Weights of a small GPT-style language model, trained from scratch on English Wikipedia: 9088 steps.
MLP neurons of a small language model. Each row is named by its layer, matrix (up: input weights) and neuron, and shows model dimensions 0-191. Each number is 500 + 25 x the weight over its row's rms, rounded and kept within 0 to 999. Numbers have three digits each.
Before each neuron's rows, "fires in" lists the words (lower case) most often at its 100 highest values on Wikipedia text that the model never trained on; "fires after" lists the tokens most often just before its 100 highest values on Wikipedia text that the model never trained on.

fires in: "3", "25", "2", "0", "6"
fires after: "–", "-"
L4.up569:479504533513489487471458493538508533510511528476539505536476488516455503510492498483460465486525485495522489520505481466479459475487501490501509497511551476547506539523488492555486551524524481516525488545481490503545453487527477482484486488525467505503495467515509513506522516521502507502472497473523498505531510513477493561486503542504441447453527483473459498494489514501515511532545503522483512485480485508480499522538536515528515501479523486448514500482483510543497535526470485481491488549502554451468503510471544477489480481529489505465510481505499501451446495470494534510

fires in: "2", "6", "5", "3", "railroad"
fires after: " ", "\n", "ific"
L6.up227:544551481515467483495441494487490537498525461485503508489495497501487527531524459516488514503497488492484500495529505521497528535494483495511487497469493506489508567490501465514487470487491529515505489514525486472484533529535477473495495519525485468458474509500554479512508526462479539501499486495572482483503545470529499523483494527518544492489495521455553479495511486532477539485472480487480453464489525467488465503479500448502489433503470497492481548510465517527466488539529505506524535543514512490492501499473470496473533533506527524535504525493473478476540459522509525515

fires in: "which", "that", "who", "it", "there", "what"
fires after: ","
L9.up340:546541533459461506503530490538477510488496529499503537510535498478505510507478539459530477523477511518492499491531543533531491487571481518515521488423515528479535484497536501422530506505513471500538472530473494454517472482509486537501482515518532489507544487492513527538498493498515498515471497457515512503488516551473550499495541515494507501489532506433501492534488503517496534452510505488509498493516511456489487492486486529507479534477488492541479520497519501491505523507511529482500503458494462511468520469503533516482442531474479472477522497470535475482510501517496501479

fires in: "first", "second", "third"
fires after: " the", " –", " Th", "Th"
L3.up26:519569500470554501460472467560471480501501503471480490471483492491536442479498517523462537528507512500521465469498482491551469508527489531509483492496479482512537417504489457516451520487520482492490516523524513469526505509557518526467481469456507486480511488475512517495534473507481496501442523500518515512480494506544483506496494475503495512517550481530505499514506513476532520507471510519490504549483511542499488461487507535493531471459490518529532545514502489481494484489521513465494474478492522533492509504561520512513531495449482475494519507527465500494473500508518491510

fires in: "born", "when", "during", "on", "after"
fires after: " (", ","
L7.up30:472498471504517472491515476488519464538514551532476548522527560471482479474477505511519509503496519488498515487478484478463507444470535477531513472486480467460519522493538525506433520486520474526498481495491506527490483482495505486548490523484498502502520529491498502518499558483481513465460497540542517507510509487560501505512492500482488504470503470493524485478493523466504527499493506506516496501527504472512567539497489501519537514527447511483493532526449520457479464491511494466524537491479458529483565533530492489501496502535454462508509461519494535499500473489484475490

fires in: "2", "6", "3", "4", "1", "2nd"
fires after: " ", " C", " under"
L12.up734:526485516477503509480468512515441508507475497537507509460520491515543540507507502505476513510486458497531474494503487502478520474474527526516462489504516515531493482495541474509458511518473480488492530485569506490465528507530461502487509499476496497496481499521474564487503524523512486477480519478508520485491478484512477512480503570516504528522472519499456473493543546510510535520560482518507511495482523493479502543508536473501530495530486521489461568503488518489514501487498503526465469503512544517462498480514499485474477481511485481462510463449406495513512512452502524471

fires in: "highest", "higher", "largest", "long", "large", "most"
fires after: " the", " hig", " The", "'s"
L3.up115:494491509474517515504482473487531514507488495511495430481489481533510507488530523547518503478527477508529498525505505535457500498512485498469483484509494506519521525454524491514510493519500505489512451495555501510554537519535481532544541484456478505436490492514473483475521478496513466512508486592519480507503453517494484464484487540503490418500488484475520509480504509522477522481498516523516523531494508542486549465477465468495496521511521523453506509483491469454485497509510508515555491514536492457495552472463481491489499515519507492517497467505461472535512487502511514493

fires in: "2", "0", "the", "1", "5", "3"
fires after: ".", "–", "side"
L9.up486:479489535491509498497467462457532493471540487500496527515506485492546490516506537511481529515516521511489471483496484549498505492450499490537530481492487473524496518483493477515464469484517452539458520488494485498507509490487458505515491470496495471503486473511490470523466475481521509500497471499500486545485524489505500520511537550504493500508513520520522506496516501560517487456502484509522531502478524507488537476492444497552561454459526469485544518550462532505476555527556518469519546492499485518497542481520512485536531498519495506466524463497480511519500565497470520473

fires in: "2", "1", "0", "pictures", "3"
fires after: ".", "ict", " par", " part", " Olymp"
L3.up143:540500492475465477474522527513503514494496533533480499524517500478518534520487429491494524477496500472519451515485482485510482440512489476510466539504476530492505501520531484506494520525492546472486465543529508472451554473490498544533501507498480497504460478481477461512498509500532525533531508513509439486483514524533529534479504503511527481497499463521487513477523448489546493493509444477556521528492508507526515488475481487470481476456541513504539511522478484507482503489506510469477520500501523504458461452508538488572508496499471512517485531515490464504501494508482495467

fires in: "in", "of", "for"
fires after: ".\n\n", " (", " \"", " one", "\n\n", "\".\n\n"
L4.up662:514501499459464539500454504492471533535525563493506500475523500539492500504517472502493463512464506484474490494460517482492469504483550470473556509483456545562503535490506482486504467532466519516473476515483522509515490532496466462522526517471554505469461542540496502524504479486503464532482557519506503489532512477511507470465494481515488515502550489489493513482505541489519490484478531510499458498557507516464489541480520474523469483485517515535513484468470547492505465494517516491445507492498493519545477507512482495526509515525479498500531488536491509486508509525495459464

fires in: "1", "0", "no", "4"
fires after: " ", "-", " −", "+"
L10.up697:490552520514509483501517470492532454489496451473459513491497508520477525500470531502508516535537540519507512496484512483482517488552509477513502498536483528512514450525477504500508530529481490525481578492506518491500512510524505512439505512517433509453530487528521480524516487539485487535473470538486464492470514485481477513465477489504479499489522499483515490537541508451478505512507473473554485493421500526493487504502499516517464522442480488526487500483482502535518510495520478469527483538511532512468494521469481501517502512517530494528518488494489533471451536514536472475

fires in: "1", "0", "100", "3", "7", "2"
fires after: ".", " ", "10", " −"
L10.up598:504514494471497444502550457481438505485462493488486504505502529493507506519499520502484525508565506503517510448487483520477493509517503548525526484482519503462510458534505546511506487498445486509473532474520488488471491479509491520511503530478560513536485522523462512504476518515516493471497496520469463515478529471519507515489447495504541508507511502488539506492508547477464476504514487495517504481505532546532483500449482471515489486451542497502555493486467475496495486527433510466500496485507484469479484507481485496521524528486547524550561500519527503514455481534494490487

fires in: "first", "the", "early", "highest", "second", "following"
fires after: " the", " The", " hig", "\n\n"
L6.up234:487510480460506495459521418517538499491475518515464489527500468466523506527508553554513509520481507486509508532529497519498494470473442466455523508526472532494506469486549465489467538501502517506493466522505565532504505495491491515500499505470520506497485542481502530524514453518535506508524533524501462524506480463533456520458521469471509484496512498513447552475477495485532510527474528490492502518511523481504520480502481494492497484458508511467537480468520542505485497512531508491483493480566514470520489468517484499515488509510473462505509511531477520479492499536480553505

fires in: "votes", "a", "in", "notable", "after", "no"
fires after: " |", " (", "N", " \"", ",", "."
L4.up34:475478489463444504488524511495495510469511498489500525498495559514493500505497465543497524510460512513486454538518497477460432481503486492501504566491476540489533518520525468506439485502520489529516529498532493507506514470530533459528495521485454506548492543539523460521525567464502508493511527484499472505510488512496466475546499518524488467476494520469491476500489479475488486489538520536523501502516502486470540484495518498491513496508464511505533500462520544480489462472487564501511516472511515505513492479516502470516478484523517444503468502540507526460504515524524500468

fires in: "6", "7", "4", "3", "8", "alpha"
fires after: "–", "-", " ", " al", " c"
L3.up477:444526552488506536506510511515512515494507515512534504517513454522439513477517506497533517488468460494471549518511485449491458509506540507525504492497513492495552509516506497507467498474470506485541526497456507504495473524486509463518506473493545494504496521495462513491531487495514535486449492501519494487479520494520498504536514534472471469500529513482506505537450539515492481499540494521498432510485504532550502503502488451471492502478567531485502503482504523522494511501479539476450509461502455520516462525513533485478447503491535516527515433511484480471499498491502529516

fires in: "2024", "2019", "2018", "2025", "2023"
fires after: " ", " (", " Am", " |", "."
L14.up630:517464527465526493503529502465500524483470458528486471479509476580476455510469505455481496512506480530531456489528502500510489502516482504490528477515453505483479536516483483508506531494511423546553506477547483479526507545513484550450466506502468483486478465515503535460494536524497525548500538496515455496536475520530518478455532508507492515488507497496521463494512489481521520522513513484514473490501507406522518519462494492470507508467523503484481502517484518495503499495513512506453486529503496513514498493495516498475463463517504500480499494513538516497527528534494504489

fires in: "the", "2022"
fires after: " in", " ", " to"
L12.up193:541496526517582485521494493527520541489479483508481503563465481479408518481520510502509507501476475479502500534504529466471496522514529479500499500493476477485483515486482464493476463501484509517532547514506539484499500498514464465492490501501516482485509527481449510497499526532513491492504477484482504524479495523530502539499477462508504491503463467521568500513503519502498500516539552487537495504456577499538473482470471489465504508472495501505532462435489513508515513498469532503513480487508487535464503524492456508498484521558526492504529459522506524527509496479494492499

fires in: "who", "and", "but", "thus"
fires after: ",", " he", " th", " par"
L7.up529:516571501462462488481508506546492465481551508476460519503476516482520491521485519534515464512511498440542473499498542504492556483431519489487527493516504482519463479517523504488458499447489489484473537510507460459527528503515516526522514533504470456502517535475507495510517518471513534494493501493531507543552505506454482490469477517523506517458513470508499485474482515512493460485504522515543519521439516505512490480511514528516483497474476463530488514520549508537501468496486507534466502505500487461489521499534489520529470555510473494497500484500520514495491510475455528505

fires in: "with", "who", "age", "and", "to"
fires after: ",", " of", "w"
L9.up206:511476496502488524455502476536476500506530529504481480517526499457454451521494442533491488515524504462479459537520512494485547496526501516529493485449515477475484515463499498489545488490483469514529509470506502491541567517525523512488506521514490483518483518473533501520471507482531519448424469522506501544508526523495549462488502487527432515493538457488521428512509501514513501481497474488470510498500507476505490527469539493511495493504454471490507494549442478486513517509509527515520507497477512503511557500499481513507492535490468508478517521535532504486497513514500497506

fires in: "the"
fires after: " with", " to", " of", " by", " from"
L9.up537:454511513520511526502514507533492502507501512472468489512473539535442492503455515496498496530498480532490552483521507513473509505525518465437479500513516489501481484505489509477461550470494528500490492481487568490488493506503506518493546533496517509530455516480453516512500461530478487521554503480455509499503472489484530518516479543488556554498524470479499517466497524501465498510497464433501490505473511501474495487519452497498533539483514512448477464464494545458481539524520505481501497479517501513502496498492493520527536516447490509503485447497506486506529525509471542513

fires in: "0", "1"
fires after: " "
L9.up703:466480512501535487491561463515509497523490482504510540491550472538442487497478483495458525497490480528478485485495484536490501499503543494511464499502467523488528501522524477455512502538499477470507488511496495456482495528532479543515540518510510520494527523483475479527544504494531479506512444535496481510490482527479501492488533505514462519521475548493492492528543480482452510451556488503524538512502541477475489513453487539476511476509511497485524532511436529508517511473517505486486488523482544488512485529497470484482463495486501448511485514500512426455507483479494494532

fires in: "and"
fires after: ","
L3.up608:530496483470464514531493462523528535489465525502513522519497476484507476522511502506554533520495490531478489486491552549476515533459486483450519516478482481482510490521519518499485505508516491506494473528517499477490526472506534489464515531516512509508571508512546533512494537478514551484511482449531469486527553497516528500507478477512479513488499508479525484521520505490490500525512460484520500484470522440467472477481508502535451524498467507492506491522510490535461480473468499539537465482500490479441532495466499519476508530492455494464539522497519499494531483522507445445

fires in: "which", "it", "platform", "to", "this", "peaked"
fires after: ",", ".", "pl", " pe"
L7.up75:531492504526522461522475478516480486478508507498498486498502530491500510487454467536478503528471509481513520509438495480468503456521483500509488472463535469481504496467468507497467538501491507553467479499498500526527517452524492491503481510503515513536503493513532529483531497555486520466485533480525531527514485475533470495490478474512463503512540477433528473523532482498500525520476489524479489518463497491475482450483495538510517544489481526487497483551498525502481490520550575529456508517486521481536506479507545487488516505515480483466491489551486559504547512514486469494

fires in: "1", "2", "2nd", "chairman", "chief", "3"
fires after: " ", " the", " national"
L12.up419:478466515507543501489516488491480469491510460480508544440480485542456568499491563517523510481537450539501496503527469493498482475486549483506477545492498488534497459484514518481503507514474484480494516524493519477494502496454555514497488531491509498528498537510488525512515484516485502475525512501517500462465532516499483517502464497530513514485520511504505467533488523537481488522495503475523457523516473541499454517463456459497462521469501508504506566491520503503503521516526462480466501511512519518534509501484474491491452506491543523520519493493496440431460489512503497474